Weights of a small GPT-style language model, trained from scratch on English Wikipedia.
Size: 15 layers, 6 heads of 32.
Architecture: LayerNorm before each block, learned positions, biases, untied embeddings.
Training: a variant of Muon for these matrices, 205M tokens.
MLP neurons of a small language model. Each row is named by its layer, matrix (up: input weights) and neuron, and shows model dimensions 0-191. Each number is 500 + 25 x the weight over its row's rms, rounded and kept within 0 to 999. Numbers have three digits each.
After each neuron's rows, "fires on" lists the tokens most often at its 100 highest values on Wikipedia text that the model never trained on. A number after a token or word is its count.

L11.up19:502455498492523488495474468508522520476519482519515497468483501512533481492468504563444477496496483495508471454473490540493494506512525544497503510534492506446512487546474538527526498496485519540513476482531517477503443450519456483481538529499503475515486510496483538498445494517515472526532516468495526522520436505525510501481540524454482511500501547513485494504468489495444541491488490470469455495522538556512488505450474516515461511510484529529496508533510482503532545500519489514457501507478502483503523510500535508510494510528515494491516442520496471533510494530519509500
fires on: "." 44, "|---|---|" 9, "s." 7, "|---|" 6, "ing." 5

L4.up246:482531508550500484510506482534538525513476514525469511515503493461493487451484521502514488484464467505519506557495530535485531484424460500480475475553490516520471486475482524504519497469514449514481494533521502489488520481509511452517502473471519475495498497471471515482491517459503480496522479497460534497552500531526468495497470500449486531516503506466464482526505454516495481491523499503478448481501511496509505510525523469499522542508472518481554496500534504464513503472503491480489513522557502491520505464505540558503524503475499499472516558484556514545533517487520504508
fires on: " most" 18, " c" 10, "ost" 9, " part" 8, " r" 5

L5.up177:493548514481494490544468484481467548486497506522507495471508526521492495520514499503526485515496423521531488487548546539477523479476509529484519487514511474517474508506508481507484501540500480541530458467551509506490527518515492528537550478502491465495443508525525520503535513505527484505533457477487478485533463468476479478545508529517457512515502488536496498491503455483468477540501473514537538490524472488478496472513466528505478544513468488492467500511514508510550501519489482525481489468464456490522503493540531497512492448517445474498526503552511516470488493500513501499
fires on: " f" 48, "if" 15, "om" 6, "f" 5, "os" 4

L11.up210:464491480513507503506517530480518482470496538540492517501522513566503515500495474512520467526476451491481521495478512556490485513509480520525535533468510509509470512545560500521542484491469528478490492506477504525499514460518514470485499514507502471502497499505563452487467503500456490533534524538492534516508499481493502451486519518508494537538524500497492531455512561487493504510486529494517483483510480492465507469529463471476513512502465450529510505534463452446451462514511496492447499505489465482510474511494490489529499460490497485534497503498468486448492526530485539515
fires on: " of" 31, " l" 22, "y," 4

L12.up10:511450510531479496493479546524528488498478508514465486487525495499467447486479518530497497451451513443499467499454457532513511516502487457535525513488509502489521453482531562509452505475513504480488506540507514477501504523541523461466492461505491505525498521507544541505502507479503528489493494489481517515508499514475506526501473511495497501494499485465504531517466519519534492494514504500507472482514487513457446558514479484516497540519553503506545484530527528475487527477465540479480522473498472527477511490509489510460482445504484480545525542509519509477510570503513523489
fires on: " C" 27, " |" 12, " T" 9, " r" 7, " c" 7, " t" 7

L3.up353:491511479520491532502478450505485516466498525499511474487518548484500531498473509487478492445492515474530492473534462501483434497510557550467501482481506520482493545515517510487457504522515553531478512503485478531514482480498512461500500513477531533483503494484483515444486489511537511507523504468498495493481497503542509453498499556471474475544514546489452476463503471506517471504524501492506493458510470495469516513493477532508506493467502540519579490499478484525431544534497508492499513473505519519498518516506520509504468479487510477506526512497542463498487543509505531550
fires on: " un" 58, "ript" 6, " Un" 5, " present" 4, "s==" 4

L4.up64:519484502527520483517494538480534455497516511478502532506467486512446511475469509495486524504520514501478569535564493508463455496545514482540489517517449489502532491470462459497491532528522515473492538496531490500469503505505532494500512501515497503453503506483496510525482504504528502471435528469535518476513493468514498518474517499498535461476496465500468498489510511493525473508514467511448504510487547485480529445500482517463466513515474450525473466500531539475515494517538427499502480515511545531536514486483505461515487496489496525491487499514503502513506510544526520460
fires on: " by" 35, " up" 15, " al" 13, " n" 7, " from" 5, " that" 5

L6.up63:540501476550541507456514465514524519510538498509539490465456577486502500523467510550449470477511472515473506540477542537514494471477444505491497501529507503508472542464508506537477495486518506520509495523446516538483493499502464500454516513510468468483515500523484528522495485503477486490519517528516498502537507514481497489535531505511546503515484505533469492500503501534482510488506523455517497483502524479493450514506452511485496501472499520444483465486522518506473464538474512452466558530508487505501506496466510484505480540495515460530485494475522515492509526538468527485
fires on: " to" 31, "ist" 11, "ing" 6, "s" 5, "ens" 5

L11.up284:553481518513514511485489512484523510506448478494487522499491526484488488516477492512446490521473446499482472504509485501523484446511496482503490555513511495540520532523508503542492460498477552515494483499486484505476490492473513471461540509515507526508474449493496527511495499495502449580473515512525536476502495504459494512510518510499485501467471554511492522505519477464493511532530500519458496518488487495481502513483525460493500511491488514489514520508512559523500478517412533469447503504522540520491507506463516503488533450513510456540490517505532531544480491470461530519
fires on: " l" 78, " L" 5

L12.up43:476487522472488519491503514485468476464532491529526485487486518495510481474482527505496521451486468502507494518485518456544494475469506485515543512496487426459473511461510533512494523488470528508459496509471524505514516496526522481494494541487463544495527472502523460522501549548461484489506455518478526468538516499514498487516464527506553456556483496494479506471467496504519498479499565526494501490530485496505528505512522510500530471513504528514512519486455499478487523497551550484487509464528521488451516544462512529484496498528466468495514481504484456493450488487536486503
fires on: ":" 39, "o" 8, "h" 7, "s" 7, "ent" 5, " at" 5

L7.up209:451508501489509483448513522476514562517526544502510504524539485543526531485488483509501466459519495490475455531511536494485513508506493490508562538528482521499483497483521486511471543488524496515476496488560505481495486507529499469488506507506504537484490516501462493500499521495517487508494498547454533498506470506534496475523461514472507478454445471508451511519539550471491480517528460505480482487470454494526471516539493478499557479523497520517532515485497499506458495484497544508462468502475463481507487502506533458532498526535494467496477507531470505509508546479492492451
fires on: "'" 25, " made" 21, "c" 14, "ol" 7, "v" 4

L7.up264:503496499502513490508515510516513553564475538515507461510482505485549438483499555470517476486490510528530497506502478488479490450528500469496507520534543514530497503474505487501474499501490511527479490520505504515529525520489498497527507545503513513459471493501499502490480457512487414475546533455455522503474561501499458477500504514472494508509468489514469489558507488509495449533491495524515505487525459509547510491475501512506503510478533488507460497470498520495494524492500507467495510453484493517499512555455480470506518441531504487530503489494534524529492551489487478540
fires on: "d" 29, "er" 19, "ter" 15, "g" 8, "om" 6, "im" 5

L4.up205:483506461499470509553506513470485538476478537536498439474481493516505512517487510501500494449449527500518528505477479496480473529502505489479504487534546495546451489543467529505492489484472536485496518491542539520492498502439456498495520523506503446530491505481507559539502499472519480521543498479477483474519481507509475514547524518522522522500492471528490530520497489478444484505520482527506516502459477497488489477504479512508456531495521486540477479518467469531486534504495518478498512519521549495488511511546500513493491436551494524478468485498467531483493531529496478514
fires on: "im" 31, "for" 12, "om" 12, " of" 8, "ic" 6, "as" 5

L5.up214:523465562530511526476520487492479473487483490508506489509477481493508477481467490504470528527473530469508547482465495513495492448550500492472495457462501514502487541487507522496552486487517534446501472511533513472528513482546514503526484495462529453465537478453533463531477478512461514500486506540523483485532504517501504474516509509539474482458522498514488535512542465491490525483522505490465504523466519495465496445483504519498524557518474483525506474506469524508503539499480543509486491484518500495532523495530501476498498453469508542470507486512559495523508490476535470514
fires on: " and" 35, " s" 12, "sk" 10, " it" 7, "n" 6, " they" 4

L7.up303:516504530518492539459519483501541474486501468467512518498506456517485550512523487531469479500447500520474481486486569545486472511490529476443479494459512491514500476459532478498504459487509521479514519496519481540512468485480533486483496513493492494460493500522539512481500459483519524455541473503477527472473483499453469479500480489511532512501475541516462538498535519502514545511545498520461516500511513500509503537485500503502497499493508513552519479506501496494485534493495555513484498464500520483504431438529501489525523492485477504548529534523517504492509534516546472527
fires on: "ot" 30, " p" 7, "oot" 6, "om" 5, "ock" 4, " " 4

L11.up16:485517466516473503487457498462502510508476529520527509458510485494519530531496528524485520493531540510512481489550510475485489468530493495478514526498519480519461526518546497457446512491507522525466507526479496503530479472472453490495550497537509459463532505513492438508467488481483446482472517539532501489543508506541475485513566480472481468475463534485503501485488498520517498464477471512512450478501493453523466488503482537533534495502484492489532499501507520511472488489514510454469521489479524541513492511524496531473538511524482541501494540525501465478535471498479494523
fires on: " G" 16, " K" 14, " B" 9, "-" 7, " al" 6, "The" 6

L10.up237:538491470510500515481466457491499465516446505477473497488495558497473513494505539481513510514506488465473519505454479518497463522511468523524512531526503519443485476534525501513508511467497516506469485515490567467485519479495451493437493498470514494537464526526464499497525521529521471523478493466502510486520496526482523447498500515506526526451521513514495527482483494499503508530542488540498471479488489533527487504508514499578514488452515529517497494493489547526499538500477524455521522493520500509494507489453509505477483512572483530516482481514472492513500506454450502501
fires on: " C" 24, " At" 12, " Californ" 9, " L" 6, " Carol" 5, " loc" 4

L6.up285:457499539489496496500504532480545482451506487460478502514491507515529480543520508497480486481498479494469471460493496517517436495488502507508505518501451536481466528487493530474493522463505541501466511440521493490479543502474536495430412499528492517492473495512493486493512511486512529457497496543540528489484472500524476514509481515478468486509478484465501485525504472474483489521512527497470511530486512550478536513514496503565456546534520473506484481518553505476519531527540518463560515491508491497496497534484500513494492482496491498507477513533477520487480528512509536500
fires on: "u" 25, "am" 23, "l" 18, "v" 14, "h" 12

L5.up309:458523515555497506491507492453463467463536494469470472471507507465548515484529502505525508528512501484507477537522515473507491524501475506484499507509542521471504490546442500533475493508535543501513512545514491530470487501507489510544444528486522451486508502504507495506506527475491494516514501506465514455529486471487520492531487559487522439449457529538484500501466497504511482478500476513507523498497468459461529525527471499525488490497486478512546499510464501535490530526471508490523494491477512507475480482478474532525540502537465508465485476501485517544493542514497531448
fires on: " of" 27, "ut" 10, " In" 9, " or" 7

L11.up66:480503457492501484480495487433496456506503488531503510509512484485488502482476558484533438512499497488497475566531497517509470500512463445524525511513500480494506516522518468545497519480457511521485487490471513524473527514553536478562446513499503538509496471501475502473482489464497517529522515523474533480536525463497479475523518562452526528489485499485559492488497471496512506483472523516493512500490543524472490489496506467466510533483533491488461481495483481477515499507543487527469474475543506495470520513449529487503538498515545518490488486504522491453506497511482503522
fires on: " of" 29, " by" 8, "wards" 7, "out" 7, ":" 6, " between" 5

L10.up100:519505493510506532494465479495487514510446484514429487515514492486454532474529515527531531454541465545477516513512484486458520545498525508486521507470539502526510492500540485511512514496487505528486491512484503484516471503519502508522493493531480525489527485446526514489464499434514475462490490496465505515521476546491494496485483482482523494513525516457521536489464468518529484506508530510515461509474536519560493500486457522492452516502469540497519513492480483488510459456493504475528530535524563520450513467512480497480504508549497502532502461497518520497527509532499445511
fires on: "-" 22, "l" 8, " D" 7, " d" 7, "ir" 6, "d" 6

L10.up290:468527480531509505456500509491489532481541571451480519501543509492506498508526484513476498492534464488481547501515487474473496522506508530515523507511521533535478539570493514520527479505441467491456512500486478485510504518464525494451478512524513524502486494441462517514493519523504486462447519462513502479478481498514516522490474467505463490520462486485515547505480496491493520488535529518469480506529492493515498497462450478457468495483514497449523538503524500488525478512495518546494491481476486531477524505532506493557506503506457518511510495447496548508513488513508480540
fires on: " re" 20, "ie" 9, " d" 8, "l" 8, "an" 6

L6.up266:543494480499492513451475515518504526496480507481495481512480545521508551498505520494489486493483477483491517470487543500481526529518520477568509466524503489508545503428495511523524463471512516516497498496511527480519506516464509507465498492504487499526465473468499512497530486486508505488521524487511448550469516500496493482507520515501551477483501492542510534524501536521472450521445562523547512481467510482502492514484503451506513493516540504520457460482476484506504523507508492511444527457479514504474460501492467532525464500481543470557491483492507529475520537484493451479
fires on: "oc" 19, "it" 13, " to" 11, "ist" 6, "op" 5

L12.up294:467479520516481517478453519459519485499466500477536512477463499506496572525492515499504462475504492503460497470517485549531480486527506516478521504551496500512473515505464491535538501477522507482472541465535537496522464442486476496465496503482533508464559500502500500504473507512500520537478516510486526525508526494476523495521481515475486478480454547507512490480541512507519528477482476499503452515443504538462491487493434548479502493491500519507530484540470536455492518515502493486439467482519490498485489515495491533517501518503501532475513465523495515527548537496520511510
fires on: "." 29, " of" 8, "a." 5, "urch" 4, "," 4, "s." 4

L11.up115:496527491534483477543511479491503488469495456522482482465488459485506519472513482490468517484482467510523493511520479507491528529466510512486479513537530557465514464521508505496533532504489550475463468504514485492492561444514518474515493507515521496518444510518513551522495518487483499520539529483499497476482480465474507483491510518484503520522529495496523528495503485466423463500532517489505464516486510483502547522489482511468499516527451520490505440468513534499509532481442511510506483486511488491522505436496458490521528530533506504531468516476508485547516529513519467453
fires on: " in" 46, " |" 8, " of" 7, "In" 7, " pre" 6, " In" 4

L3.up289:511511536516477522497532456508467470495492533483549463453503497538519471512495526496506490481543498443489512528512491523494467460476495534523505497550525529537487517497498478514491529507482528488468535534510483467500497504452535549511511520494476504523502481470540468481486494544513516460522528470476504505550522503485480493486502520526527510508502502531474511460519497510470479480512500495512441516466486492490499534544466502479482500481507466500474522484516514487489480512452521475471443505526499506537566491463501497542448534506463489485539470448526528501496512499481509499
fires on: " of" 30, "s" 19, "wards" 17, "en" 15

L12.up243:509535507509508476440497523482487487488481508478484489499505532554516531511479541477509539496482467494496510473493544505523523504521447472540510529485492492530498498489500500499438477502510532529499484530535536555494499525518472500507486477485504483476497512522482462471531496476556439485487462523510519464511513494517487532500522493504518465486463507494473520513540541448531505475518502522485499543525523477527489470473491533437502489487519524475506469430503487469526468532472468461504483506497487533483496518546499554538503487480506490491522520542514518471510519511507492472
fires on: " g" 23, " G" 16, " F" 16, "-" 7, " K" 5

L12.up62:487551491539500499466473510492530497539466461510537492522495490480515492486477480546483501471524485474465532474477534503484532456521477506508488523538503545524491497525474528521524515503513532444504474468509505504491526461465500498510486540498505525491490500472469527556475509507514524506470513448498482493488499452522518532517499483492501488474509523497510462498484464503516457503489521532466501497491470467472506433536495473539512533564511515499515524501514502513489453525451547484496549499499470488486485510566493480500485474516502533473519503501510472527526535460491542499
fires on: " l" 50, " L" 12, "-" 6, " (" 4